MLP neurons of a small language model. Each row is named by its layer, matrix (gate and up: input weights) and neuron, and shows model dimensions 16-79. Each number is 50 + 12 x the weight over its row's rms, rounded and kept within 0 to 99. A neuron's up and down rows have the sign that makes its largest values positive.
A block is one neuron, or neurons of one layer that tend to fire together. After each block is what it responds to, as a language model described it from the Wikipedia text at the highest values.

L2.gate155:42 48 40 52 69 43 73 47 77 58 38 33 39 74 37 51 55 68 46 45 44 58 61 48 41 35 38 57 56 51 56 38 46 50 45 54 39 34 59 51 74 67 53 48 39 48 63 48 50 49 42 51 29 58 46 62 51 73 42 33 55 55 42 56
L2.up155:21 64 43 60 42 57 35 42 40 41 56 57 69 41 61 44 49 51 50 49 39 48 44 43 40 41 34 67 39 60 40 50 47 49 44 32 61 46 33 61 61 26 51 62 60 46 48 64 55 53 75 52 74 67 58 30 50 08 49 70 56 46 59 43
L2.gate235:62 46 59 43 60 61 55 32 42 69 56 33 35 50 57 45 52 64 38 58 34 60 28 35 67 46 33 45 63 54 77 44 72 53 67 47 45 65 57 41 51 81 43 49 43 45 58 68 46 28 95 64 65 38 56 73 51 29 40 70 50 27 59 54
L2.up235:63 61 46 43 78 59 44 50 43 78 63 43 40 40 77 47 54 72 38 50 48 41 34 39 60 57 38 55 52 74 62 54 69 44 65 56 31 70 58 39 33 48 50 53 71 48 54 55 62 38 78 45 59 63 54 50 44 44 28 63 57 28 69 35
L2.gate274:45 61 66 46 46 50 38 46 53 54 42 55 53 56 52 50 28 57 58 43 57 38 61 25 58 41 47 49 44 43 49 63 46 49 51 55 59 41 62 37 47 27 43 48 57 50 38 62 44 50 62 36 48 58 45 60 59 50 54 49 51 56 45 31
L2.up274:29 55 59 42 43 71 48 77 55 40 41 46 28 74 41 44 43 45 74 25 29 50 60 42 55 54 46 28 66 55 51 42 63 48 66 63 74 58 37 46 40 54 56 46 64 53 56 60 48 42 37 47 55 56 65 72 46 66 44 38 30 74 42 55
L2.gate353:39 52 49 44 50 55 44 49 56 59 57 66 43 54 49 54 30 48 63 37 64 38 38 55 67 62 46 54 15 44 42 43 38 49 47 47 50 47 48 25 57 63 37 37 55 26 61 52 44 58 60 51 43 83 42 56 49 59 57 68 56 51 51 33
L2.up353:55 60 44 44 48 48 30 49 53 71 55 43 47 47 22 40 46 43 56 25 48 32 42 59 26 56 43 35 36 57 62 68 39 44 48 69 45 52 34 22 27 35 36 30 35 32 64 55 51 77 58 48 47 56 50 55 45 36 51 60 65 58 58 40
Clause verb after subject. Modal or auxiliary verbs (would, can, will, could, do) right after a subject noun phrase, plus word-initial pieces like int, cons, en.

L5.gate228:56 42 45 43 46 61 20 53 39 54 63 46 46 13 43 58 54 46 55 43 28 57 53 58 47 48 42 74 46 59 51 56 71 39 33 38 87 77 39 27 51 41 52 53 40 43 51 39 58 64 24 41 57 46 34 44 66 51 67 53 38 58 68 58
L5.up228:84 46 47 38 45 60 50 78 46 65 42 66 38 44 54 65 53 39 48 47 60 57 48 39 50 33 48 58 68 76 45 38 57 39 59 56 73 58 48 45 42 55 52 41 63 52 57 46 53 61 34 60 59 64 45 56 47 53 51 54 46 36 35 57
Place and date slots. Prepositions (in, at, of) right before a place or time phrase, and day or month tokens in biography birth–death dates, e.g. born in, died in, at the club, November 6,.

L5.gate529:38 51 58 62 42 60 44 50 50 59 53 44 45 66 35 56 72 30 36 64 55 49 41 49 58 40 43 52 56 75 54 41 63 41 45 48 64 48 39 71 53 53 46 48 66 70 60 48 56 41 46 46 58 43 56 49 80 60 46 51 29 50 61 62
L5.up529:28 58 52 54 56 53 63 71 48 59 47 45 58 46 41 49 58 45 31 32 58 45 42 50 45 55 45 31 55 43 26 54 51 43 43 58 49 28 66 50 57 55 43 40 49 51 41 54 55 47 48 22 41 55 48 35 43 56 45 62 47 51 74 51
Mid-word subword fragments. Short subword pieces inside a word split into many tokens, often right after an initial s/S or prefix, e.g. ins-p-ired, S-up-pose, pros-ec-ution, or inside CJK characters.

L4.gate39:36 45 59 45 49 54 41 44 61 60 50 40 36 59 45 60 52 41 47 61 37 64 41 45 38 68 41 47 28 58 44 18 32 44 75 63 63 73 55 48 48 48 46 38 58 44 35 66 66 42 52 40 59 40 42 60 44 57 45 46 41 52 26 52
L4.up39:43 55 41 71 38 27 72 57 60 67 34 56 38 43 31 46 41 35 37 47 56 61 34 67 58 65 38 75 52 72 39 50 63 39 56 63 63 68 37 51 77 62 29 52 35 42 54 40 41 56 50 47 45 41 51 55 25 82 35 31 32 47 45 62
L4.gate66:64 44 52 67 64 50 54 49 56 52 55 44 67 25 57 67 45 72 37 57 37 68 66 44 51 50 41 49 61 46 44 53 73 36 43 24 60 53 53 57 55 41 44 69 58 58 59 36 67 66 45 57 40 33 55 44 43 72 43 55 63 68 63 57
L4.up66:52 51 63 38 57 44 59 55 42 74 50 51 49 58 40 32 63 37 63 26 31 59 40 50 65 49 27 60 47 49 45 38 37 57 57 50 55 27 57 45 54 54 60 52 58 10 50 65 57 62 57 58 38 68 39 47 50 47 58 39 45 56 46 33
L4.gate84:39 58 29 69 37 59 37 40 41 44 45 63 51 54 37 37 34 67 53 62 50 69 45 42 44 47 54 60 57 48 53 39 44 50 58 55 40 62 54 56 50 27 81 76 36 55 63 58 52 38 48 53 58 44 48 65 46 56 53 33 59 39 46 47
L4.up84:45 49 57 49 37 39 62 43 50 36 40 76 32 44 33 43 47 49 36 68 65 59 43 68 64 27 53 59 35 57 60 51 60 52 66 45 40 49 41 37 58 39 42 85 45 36 53 42 38 54 53 42 51 62 33 47 40 54 40 41 60 42 52 62
L4.gate128:40 49 60 61 42 45 65 55 59 41 52 36 39 30 61 27 23 59 38 80 49 35 54 53 50 22 58 54 46 62 63 54 69 31 67 63 65 45 49 42 61 47 35 48 50 63 42 57 60 55 64 48 49 58 45 57 47 76 29 35 43 21 49 45
L4.up128:64 56 68 32 42 50 53 46 45 42 49 53 61 54 63 63 36 53 51 46 74 56 51 70 48 44 27 33 53 34 55 47 62 35 31 43 65 58 52 56 42 49 44 67 61 43 39 63 57 62 54 44 64 42 40 58 65 37 31 42 49 29 22 42
L4.gate153:40 64 40 52 46 51 58 69 60 70 38 47 43 67 53 47 60 41 25 47 49 54 24 62 59 34 28 54 47 43 41 66 54 37 49 68 33 68 50 28 53 55 43 41 46 61 34 85 56 54 71 61 58 54 37 44 58 38 71 57 41 41 65 58
L4.up153:66 34 36 58 44 57 27 48 46 39 39 61 56 57 48 50 36 43 28 50 46 70 47 53 44 53 57 51 45 54 85 52 63 41 35 57 54 51 55 66 60 60 45 37 55 52 65 51 52 53 68 57 54 40 54 31 45 61 49 64 42 45 41 34
L4.gate154:47 40 48 42 52 44 61 45 46 63 30 53 45 42 34 23 50 52 71 49 49 45 59 51 62 58 47 45 40 37 44 44 38 25 33 36 57 34 53 60 57 43 49 50 36 59 57 65 46 64 63 53 33 34 45 37 59 58 53 49 60 27 78 42
L4.up154:77 28 54 37 58 49 70 41 51 69 34 68 47 47 42 40 54 51 60 48 55 48 68 55 55 53 72 38 33 59 43 35 38 34 55 57 40 44 60 54 46 44 55 54 41 49 37 41 63 57 45 52 43 42 40 26 48 66 62 60 62 45 66 31
L4.gate159:52 52 51 52 49 60 44 78 39 54 43 57 51 65 38 59 35 57 55 53 71 52 37 51 48 51 35 44 50 42 28 40 44 36 58 51 69 48 44 36 70 59 57 62 44 53 28 72 38 47 43 23 69 50 55 66 70 47 45 51 55 42 51 35
L4.up159:31 49 23 34 63 55 61 34 28 61 64 56 37 55 31 47 32 25 59 37 52 61 37 50 50 76 72 47 46 69 45 26 51 52 30 41 32 26 62 43 43 38 43 59 67 47 28 44 47 54 55 36 41 36 63 46 48 58 65 66 23 40 51 63
L4.gate224:59 51 36 46 45 55 43 59 51 46 50 49 31 38 49 58 49 41 25 39 43 37 50 62 39 59 39 66 65 39 54 52 55 62 37 52 57 61 27 55 41 55 38 54 45 56 58 44 52 48 61 66 49 48 50 59 50 60 47 49 55 37 59 59
L4.up224:36 49 32 41 39 28 63 36 53 26 44 36 47 57 35 24 31 49 21 49 53 50 59 44 57 39 47 62 48 27 77 31 43 51 55 29 50 56 51 56 53 50 60 84 43 37 66 36 66 48 60 64 39 44 27 68 45 36 45 42 39 40 53 38
L4.gate252:33 39 45 52 62 45 44 58 40 57 48 51 66 65 51 31 47 67 61 61 44 63 52 45 79 27 49 41 28 52 42 55 63 55 65 48 70 44 55 57 67 50 74 66 59 54 45 44 63 51 22 50 60 33 28 58 42 36 56 63 40 50 44 54
L4.up252:32 35 47 58 53 55 49 72 43 49 29 58 47 58 69 51 48 51 30 50 43 45 46 43 81 25 33 50 51 66 29 52 64 43 75 47 57 38 38 79 69 50 65 60 39 49 58 71 43 28 39 53 55 61 25 59 58 35 48 39 43 50 55 47
L4.gate296:46 41 43 47 56 36 63 75 48 51 44 13 45 25 47 45 57 32 44 27 38 66 41 70 40 62 54 52 61 31 49 70 48 27 40 59 52 48 39 55 51 48 61 61 49 44 49 62 56 39 49 36 67 55 60 69 65 37 57 48 42 49 48 53
L4.up296:64 33 52 49 51 50 57 62 54 38 47 22 65 49 40 50 56 58 45 39 38 60 56 69 51 59 48 43 56 23 43 68 40 52 65 70 39 36 46 57 41 68 74 55 64 57 35 52 47 45 73 47 59 50 61 55 53 37 58 49 43 64 58 48
L4.gate345:54 70 49 39 50 37 43 50 69 53 60 29 60 38 59 39 47 45 64 46 50 71 35 43 49 55 54 31 57 40 57 54 48 38 38 60 80 37 63 61 70 55 62 49 61 26 40 39 40 50 53 50 53 44 57 43 61 40 54 28 59 53 48 49
L4.up345:60 46 66 35 40 58 56 64 56 50 57 30 68 76 34 69 40 29 81 24 34 26 46 56 58 31 43 53 39 42 54 50 57 53 70 48 29 44 59 49 53 57 51 52 43 29 41 59 47 56 66 46 40 50 36 41 41 31 65 50 59 53 52 57
L4.gate375:68 52 60 38 51 70 48 58 52 61 44 52 75 33 42 31 59 54 56 57 52 48 47 57 41 43 36 46 40 59 37 35 52 29 57 49 53 45 49 44 55 33 47 42 27 46 30 56 61 48 84 83 47 62 52 39 45 42 50 42 52 75 40 42
L4.up375:67 55 45 46 42 53 40 55 42 51 34 72 64 57 56 39 57 49 31 32 49 58 40 41 55 51 38 54 41 44 37 59 53 39 72 48 60 84 55 60 42 31 60 26 44 47 57 40 32 52 59 35 47 50 40 50 40 51 32 43 37 56 47 36
L4.gate389:38 60 43 51 68 56 52 52 42 54 74 45 46 43 58 44 57 53 48 59 40 14 30 41 51 58 30 45 54 60 36 53 51 42 52 35 37 30 56 64 54 33 51 48 50 57 63 45 53 49 48 47 50 60 64 58 59 41 29 62 55 38 34 35
L4.up389:66 57 52 49 51 35 56 66 53 54 27 37 71 48 54 53 59 58 52 43 55 60 24 57 43 57 48 37 29 48 53 63 49 52 55 52 47 68 49 28 45 73 49 57 47 68 50 59 56 39 82 48 60 64 54 49 46 53 52 33 65 42 48 42
L4.gate473:40 42 56 38 42 32 40 77 34 45 51 37 64 70 46 37 50 48 56 39 40 63 65 51 59 72 46 42 69 36 56 52 47 48 38 25 64 36 76 62 56 67 75 33 33 60 48 60 44 45 54 29 23 49 62 61 56 30 64 49 38 52 53 57
L4.up473:42 37 42 51 67 56 51 65 57 56 42 58 63 69 61 54 71 63 49 53 55 42 51 53 40 31 56 25 57 26 33 61 63 50 57 45 74 42 34 60 50 59 42 39 68 70 58 66 56 46 44 40 72 56 68 26 46 47 59 49 56 36 76 41
L4.gate568:49 49 52 55 24 52 33 36 33 44 52 28 72 46 57 51 43 78 67 48 43 55 47 36 58 56 26 47 50 34 30 39 49 41 62 40 49 30 62 45 43 51 27 51 53 46 50 59 79 51 59 28 38 54 61 38 36 39 48 57 45 62 21 26
L4.up568:57 51 52 52 50 46 67 38 36 58 59 58 71 61 66 40 54 58 52 54 33 68 57 38 37 65 55 46 41 42 60 48 64 36 65 43 56 37 66 69 41 34 44 42 45 46 50 53 62 16 69 59 66 51 54 57 45 31 38 44 38 45 39 40
L4.gate593:37 42 51 57 46 44 39 62 46 41 56 48 63 68 55 44 48 53 55 59 33 52 33 70 57 33 45 41 66 42 59 49 53 47 65 44 67 54 55 74 49 29 34 43 55 52 66 28 43 43 53 33 50 48 52 67 43 36 47 23 63 45 53 75
L4.up593:54 57 60 60 68 46 47 63 46 41 51 64 35 63 42 48 56 54 41 56 61 35 53 50 63 52 66 49 59 36 35 61 57 51 53 58 38 34 32 57 45 28 55 39 74 64 56 37 54 51 54 43 34 67 32 43 47 37 38 37 65 44 57 72
Second piece after S/s. Second word-piece of words split after an initial S or s, such as the h in Shue/Shimizu, sc in scale/screen, c in conscience.

L2.gate153:60 43 58 49 44 77 77 12 44 62 52 67 49 53 50 41 79 34 18 47 58 64 46 43 50 60 57 42 41 45 50 52 55 44 43 35 50 52 61 21 68 46 50 72 55 65 65 53 39 44 70 62 43 40 48 45 56 57 65 35 56 62 30 62
L2.up153:61 36 68 37 41 57 77 39 50 63 67 53 55 32 45 60 61 25 25 53 47 78 48 48 58 47 50 53 26 50 51 40 54 60 54 40 70 36 43 25 82 40 51 74 53 52 56 36 52 59 67 66 31 40 51 43 57 47 55 53 53 42 37 57
L2.gate257:51 54 55 47 42 42 51 44 57 42 43 49 80 47 57 45 48 49 60 45 56 64 59 28 54 45 48 40 47 50 53 51 54 46 41 35 52 36 46 40 39 26 62 60 70 56 61 47 62 46 45 27 30 42 37 64 66 53 43 36 68 49 35 68
L2.up257:43 49 47 50 69 49 75 28 50 53 47 51 76 61 57 52 33 51 43 43 67 41 53 52 49 58 55 62 32 53 58 73 65 37 47 60 52 42 40 48 50 44 83 43 82 46 63 54 47 68 53 39 44 37 33 42 56 51 32 53 53 44 32 73
L2.gate323:49 62 53 55 43 40 64 39 51 46 50 58 49 57 68 52 67 48 49 50 47 44 40 42 31 41 51 59 32 85 48 55 40 50 51 64 37 41 53 27 43 57 44 25 49 45 46 46 49 38 55 69 64 61 56 53 64 65 46 74 38 34 35 53
L2.up323:48 43 53 57 51 41 42 57 43 65 41 50 68 65 49 54 29 54 47 67 60 53 49 27 49 49 44 81 37 71 61 55 51 38 60 39 46 51 35 37 47 40 34 40 37 67 64 37 26 58 44 46 50 56 45 53 46 41 66 50 48 51 22 75
L2.gate540:40 41 54 43 45 47 46 47 59 74 37 64 83 55 56 46 41 55 24 46 61 49 59 14 42 31 51 64 45 55 39 42 34 68 66 36 45 64 47 50 49 44 74 45 53 71 63 29 43 59 49 40 61 52 58 59 47 44 59 51 38 36 49 48
L2.up540:54 39 62 35 43 42 52 50 42 42 32 33 70 62 42 30 38 44 56 78 43 61 58 46 56 48 54 29 37 57 43 61 48 37 55 50 54 49 29 69 33 54 37 33 55 41 53 24 57 53 33 70 36 41 31 50 37 41 54 47 43 54 62 72
Adverbial clause openers. Prepositions and subordinators that begin a time, place or condition phrase after a complete clause, such as at, after, when, within, until.

L4.gate31:55 30 55 52 52 57 45 58 58 80 52 32 48 58 36 33 74 35 25 56 54 75 35 71 47 61 65 41 47 35 57 42 55 36 51 66 44 85 49 44 56 43 87 39 35 56 52 41 51 45 68 47 43 54 49 46 53 76 45 71 43 45 67 65
L4.up31:47 59 46 40 46 37 43 22 54 44 53 61 56 42 37 63 24 54 54 54 51 44 56 39 37 40 53 60 43 44 53 48 47 44 57 37 54 41 47 50 47 54 47 39 76 51 65 39 56 40 33 58 51 43 54 40 48 26 58 23 64 56 16 47
L4.gate34:52 61 38 44 54 59 69 42 59 48 31 48 50 70 36 42 54 68 35 54 33 57 29 55 36 42 54 34 35 45 45 60 61 60 46 65 37 50 51 38 24 51 51 61 38 53 38 45 44 59 53 72 81 27 53 62 54 26 39 38 22 50 38 52
L4.up34:50 50 40 65 49 55 63 43 55 54 41 55 36 78 46 39 48 47 33 66 39 36 76 56 47 46 28 39 30 58 23 56 68 59 54 67 44 51 39 34 19 51 59 53 41 49 39 39 45 57 43 56 67 26 47 58 56 41 48 52 40 37 30 59
L4.gate80:35 46 52 29 46 43 39 62 75 74 38 40 57 30 71 50 72 62 42 59 21 67 51 48 45 58 63 48 50 35 37 60 64 57 25 41 44 61 41 34 33 28 48 61 45 54 54 50 36 48 46 55 64 38 29 55 52 58 50 58 46 68 39 55
L4.up80:62 56 52 44 20 52 43 45 57 65 53 41 41 45 54 65 66 57 68 57 30 63 55 61 43 45 48 49 31 60 51 30 38 42 43 53 55 60 54 45 50 46 63 26 40 42 44 32 40 66 57 32 50 52 64 76 30 49 55 72 24 61 38 49
L4.gate148:42 56 34 41 57 67 64 43 61 58 35 49 88 42 53 66 46 62 49 50 72 29 54 42 51 55 50 38 43 53 45 52 30 48 52 50 58 42 42 53 49 64 56 37 46 54 55 69 52 61 42 46 44 36 44 53 61 45 39 38 62 52 51 55
L4.up148:28 41 43 34 53 46 49 51 66 75 40 46 89 54 28 58 53 54 50 53 55 41 49 31 35 53 57 49 47 39 49 50 65 49 76 46 48 44 54 56 65 67 70 52 40 39 52 71 35 50 48 58 58 55 54 48 56 61 36 44 56 34 64 70
L4.gate232:58 50 47 39 50 61 36 47 68 60 49 53 56 40 74 38 70 60 58 38 63 64 56 17 49 43 37 28 41 63 26 37 49 56 42 36 52 54 69 37 61 52 46 36 47 43 45 55 57 23 43 46 46 49 55 75 57 42 53 48 24 21 65 45
L4.up232:43 53 62 27 54 36 46 44 66 48 68 62 38 55 62 36 55 30 63 42 36 27 45 60 58 56 89 50 36 54 42 47 52 50 46 45 74 62 73 65 23 31 44 49 42 62 66 59 61 39 57 34 67 40 43 73 48 36 52 38 38 41 47 45
L4.gate236:50 54 38 67 60 66 47 73 61 68 50 28 70 60 37 71 63 44 79 34 31 42 35 54 64 46 33 48 48 62 35 54 49 46 73 56 39 42 61 55 59 46 59 56 63 43 45 62 50 47 64 38 35 52 49 70 59 53 59 60 31 46 40 49
L4.up236:31 48 46 48 51 47 31 61 59 46 56 45 57 50 59 42 44 55 51 39 39 60 55 65 48 30 24 62 61 36 46 52 65 42 73 71 42 73 57 50 59 71 59 37 54 70 64 43 60 39 61 57 53 21 33 57 43 45 65 51 59 39 46 42
L4.gate263:62 30 49 38 54 49 48 36 73 54 56 39 62 60 54 70 49 45 48 56 28 50 24 71 43 53 40 41 72 50 64 53 54 56 54 34 49 51 46 46 59 49 57 44 34 62 37 47 50 46 65 37 22 47 42 47 36 35 51 25 37 61 57 50
L4.up263:54 46 34 60 49 47 40 33 47 45 56 57 51 49 46 38 46 44 52 60 45 72 43 58 51 49 49 58 53 68 37 38 32 70 40 23 45 48 62 52 73 58 48 39 48 46 50 47 44 50 45 35 25 58 35 43 43 26 56 47 45 54 71 59
L4.gate304:24 44 34 40 53 52 45 65 60 51 52 49 63 50 55 57 56 60 55 41 48 42 45 67 64 43 58 49 61 32 62 42 59 39 65 45 67 43 56 61 42 44 64 28 52 67 58 50 29 62 45 49 48 71 38 55 49 45 64 40 43 63 38 72
L4.up304:40 46 33 27 38 62 60 46 35 71 24 45 64 49 50 55 80 70 59 28 52 86 56 47 52 58 49 40 54 57 60 64 60 40 60 53 37 57 54 59 47 40 66 49 36 58 60 47 46 64 56 72 35 47 41 51 38 44 73 67 48 66 36 36
L4.gate324:40 69 61 51 51 40 89 37 52 58 61 44 53 46 49 54 67 55 50 50 34 52 38 59 63 46 48 62 53 42 54 69 63 38 40 59 50 50 65 49 44 63 57 46 60 45 48 41 39 35 59 64 61 38 52 52 73 50 43 40 64 59 46 49
L4.up324:45 49 55 42 33 52 64 59 56 45 60 44 48 45 42 61 56 40 26 58 53 67 38 55 50 41 52 60 29 54 42 71 62 56 32 51 58 41 68 70 47 59 38 33 52 79 89 32 34 58 51 45 53 43 59 45 66 47 60 56 59 48 56 41
L4.gate373:45 41 66 48 63 43 46 57 50 65 49 52 43 52 40 52 48 49 34 34 43 34 55 54 52 60 66 46 38 51 53 55 42 70 46 46 37 46 51 42 54 44 56 52 52 47 49 49 67 47 50 50 46 50 55 44 53 44 71 46 48 50 28 62
L4.up373:70 39 76 31 43 69 59 41 46 71 38 67 49 58 42 50 57 47 72 54 36 52 46 62 45 47 36 46 37 67 40 62 53 38 58 54 40 65 49 48 51 61 42 70 32 43 54 64 40 54 56 70 60 45 39 39 47 46 58 26 47 54 23 18
L4.gate408:38 32 39 62 22 59 48 51 49 48 67 62 49 34 52 53 52 46 29 72 64 57 41 79 64 53 59 47 37 52 53 56 59 23 51 40 64 30 44 52 46 52 40 37 45 48 89 47 32 42 44 51 66 70 45 54 74 55 50 60 39 57 48 55
L4.up408:52 34 57 58 49 62 57 74 85 68 51 56 27 45 40 62 51 56 51 40 48 47 58 80 51 56 58 51 52 52 45 44 66 46 39 51 43 45 43 55 53 43 50 51 62 54 49 34 48 52 42 38 55 59 54 44 54 70 52 54 26 50 51 54
L4.gate453:56 48 43 58 52 68 63 36 34 53 60 21 38 54 42 51 53 41 55 35 58 28 55 53 64 62 38 50 42 33 48 52 47 37 70 31 55 50 55 47 23 27 62 51 49 58 63 59 45 62 46 56 29 79 65 49 49 52 49 58 53 59 45 60
L4.up453:51 53 44 60 35 58 35 51 62 60 59 45 41 48 63 52 52 66 50 69 26 48 76 40 69 44 47 36 54 43 35 42 48 49 48 60 74 59 54 63 54 50 62 44 62 65 59 58 50 70 57 47 53 65 41 41 55 49 69 57 48 51 31 47
L4.gate456:35 47 59 37 38 67 61 50 56 59 59 49 53 37 75 54 48 72 49 50 55 44 56 59 55 56 50 66 74 68 39 58 61 41 64 51 48 45 63 64 57 45 60 42 70 48 39 29 46 57 49 51 39 63 46 45 38 62 35 62 46 46 49 44
L4.up456:53 44 49 38 28 71 70 74 69 56 53 61 62 51 67 25 47 45 71 76 49 47 62 48 43 43 59 44 50 36 16 50 43 36 51 30 41 50 65 58 41 59 60 45 52 66 43 60 46 42 67 46 43 59 47 34 53 33 44 60 33 45 45 47
L4.gate471:43 28 46 36 38 53 68 43 49 42 32 51 56 64 57 61 71 65 51 44 65 23 69 41 60 30 46 72 55 50 43 58 59 44 58 61 68 55 38 49 49 45 49 41 57 72 51 33 36 50 43 55 69 60 69 50 53 52 72 63 51 43 58 40
L4.up471:55 54 45 43 43 34 52 68 41 38 58 63 46 48 49 51 49 53 60 50 49 62 63 57 36 63 38 53 43 68 26 52 45 44 61 38 73 53 51 42 71 44 43 37 36 68 47 51 45 29 56 44 43 70 67 56 75 68 51 56 26 40 53 43
L4.gate479:44 64 63 48 48 63 55 56 53 39 75 66 31 54 58 52 69 58 45 42 29 55 43 68 75 48 52 47 70 63 34 53 76 52 38 70 38 50 34 59 64 47 53 53 59 56 59 54 50 58 47 58 35 45 18 33 70 58 19 30 56 36 40 51
L4.up479:51 64 35 54 40 62 45 61 30 46 52 53 61 48 39 42 53 55 52 52 57 46 53 65 44 69 62 57 33 16 33 60 44 51 37 54 64 43 53 32 32 37 65 55 44 64 77 43 38 60 46 42 51 46 50 39 52 64 54 61 71 31 49 80
L4.gate609:49 56 51 48 45 48 62 54 38 56 51 53 58 53 52 70 72 45 67 40 60 64 57 61 34 60 34 39 39 57 42 61 47 47 55 56 45 46 51 55 51 61 52 61 38 43 53 52 42 57 58 46 66 51 57 38 51 27 44 50 15 52 60 51
L4.up609:54 47 41 45 33 39 52 50 47 61 42 80 25 52 50 48 24 64 46 55 39 53 60 48 66 52 33 68 51 39 70 66 45 40 57 39 70 52 52 57 57 33 50 34 57 53 30 30 14 54 40 47 63 35 44 62 64 44 69 37 54 68 44 58
Prepositions after verbs. Prepositions such as in, on, at, and to that follow a verb, participle or adverb and start a phrase, as in was on, moved on, repaired at; also the word-start ext-.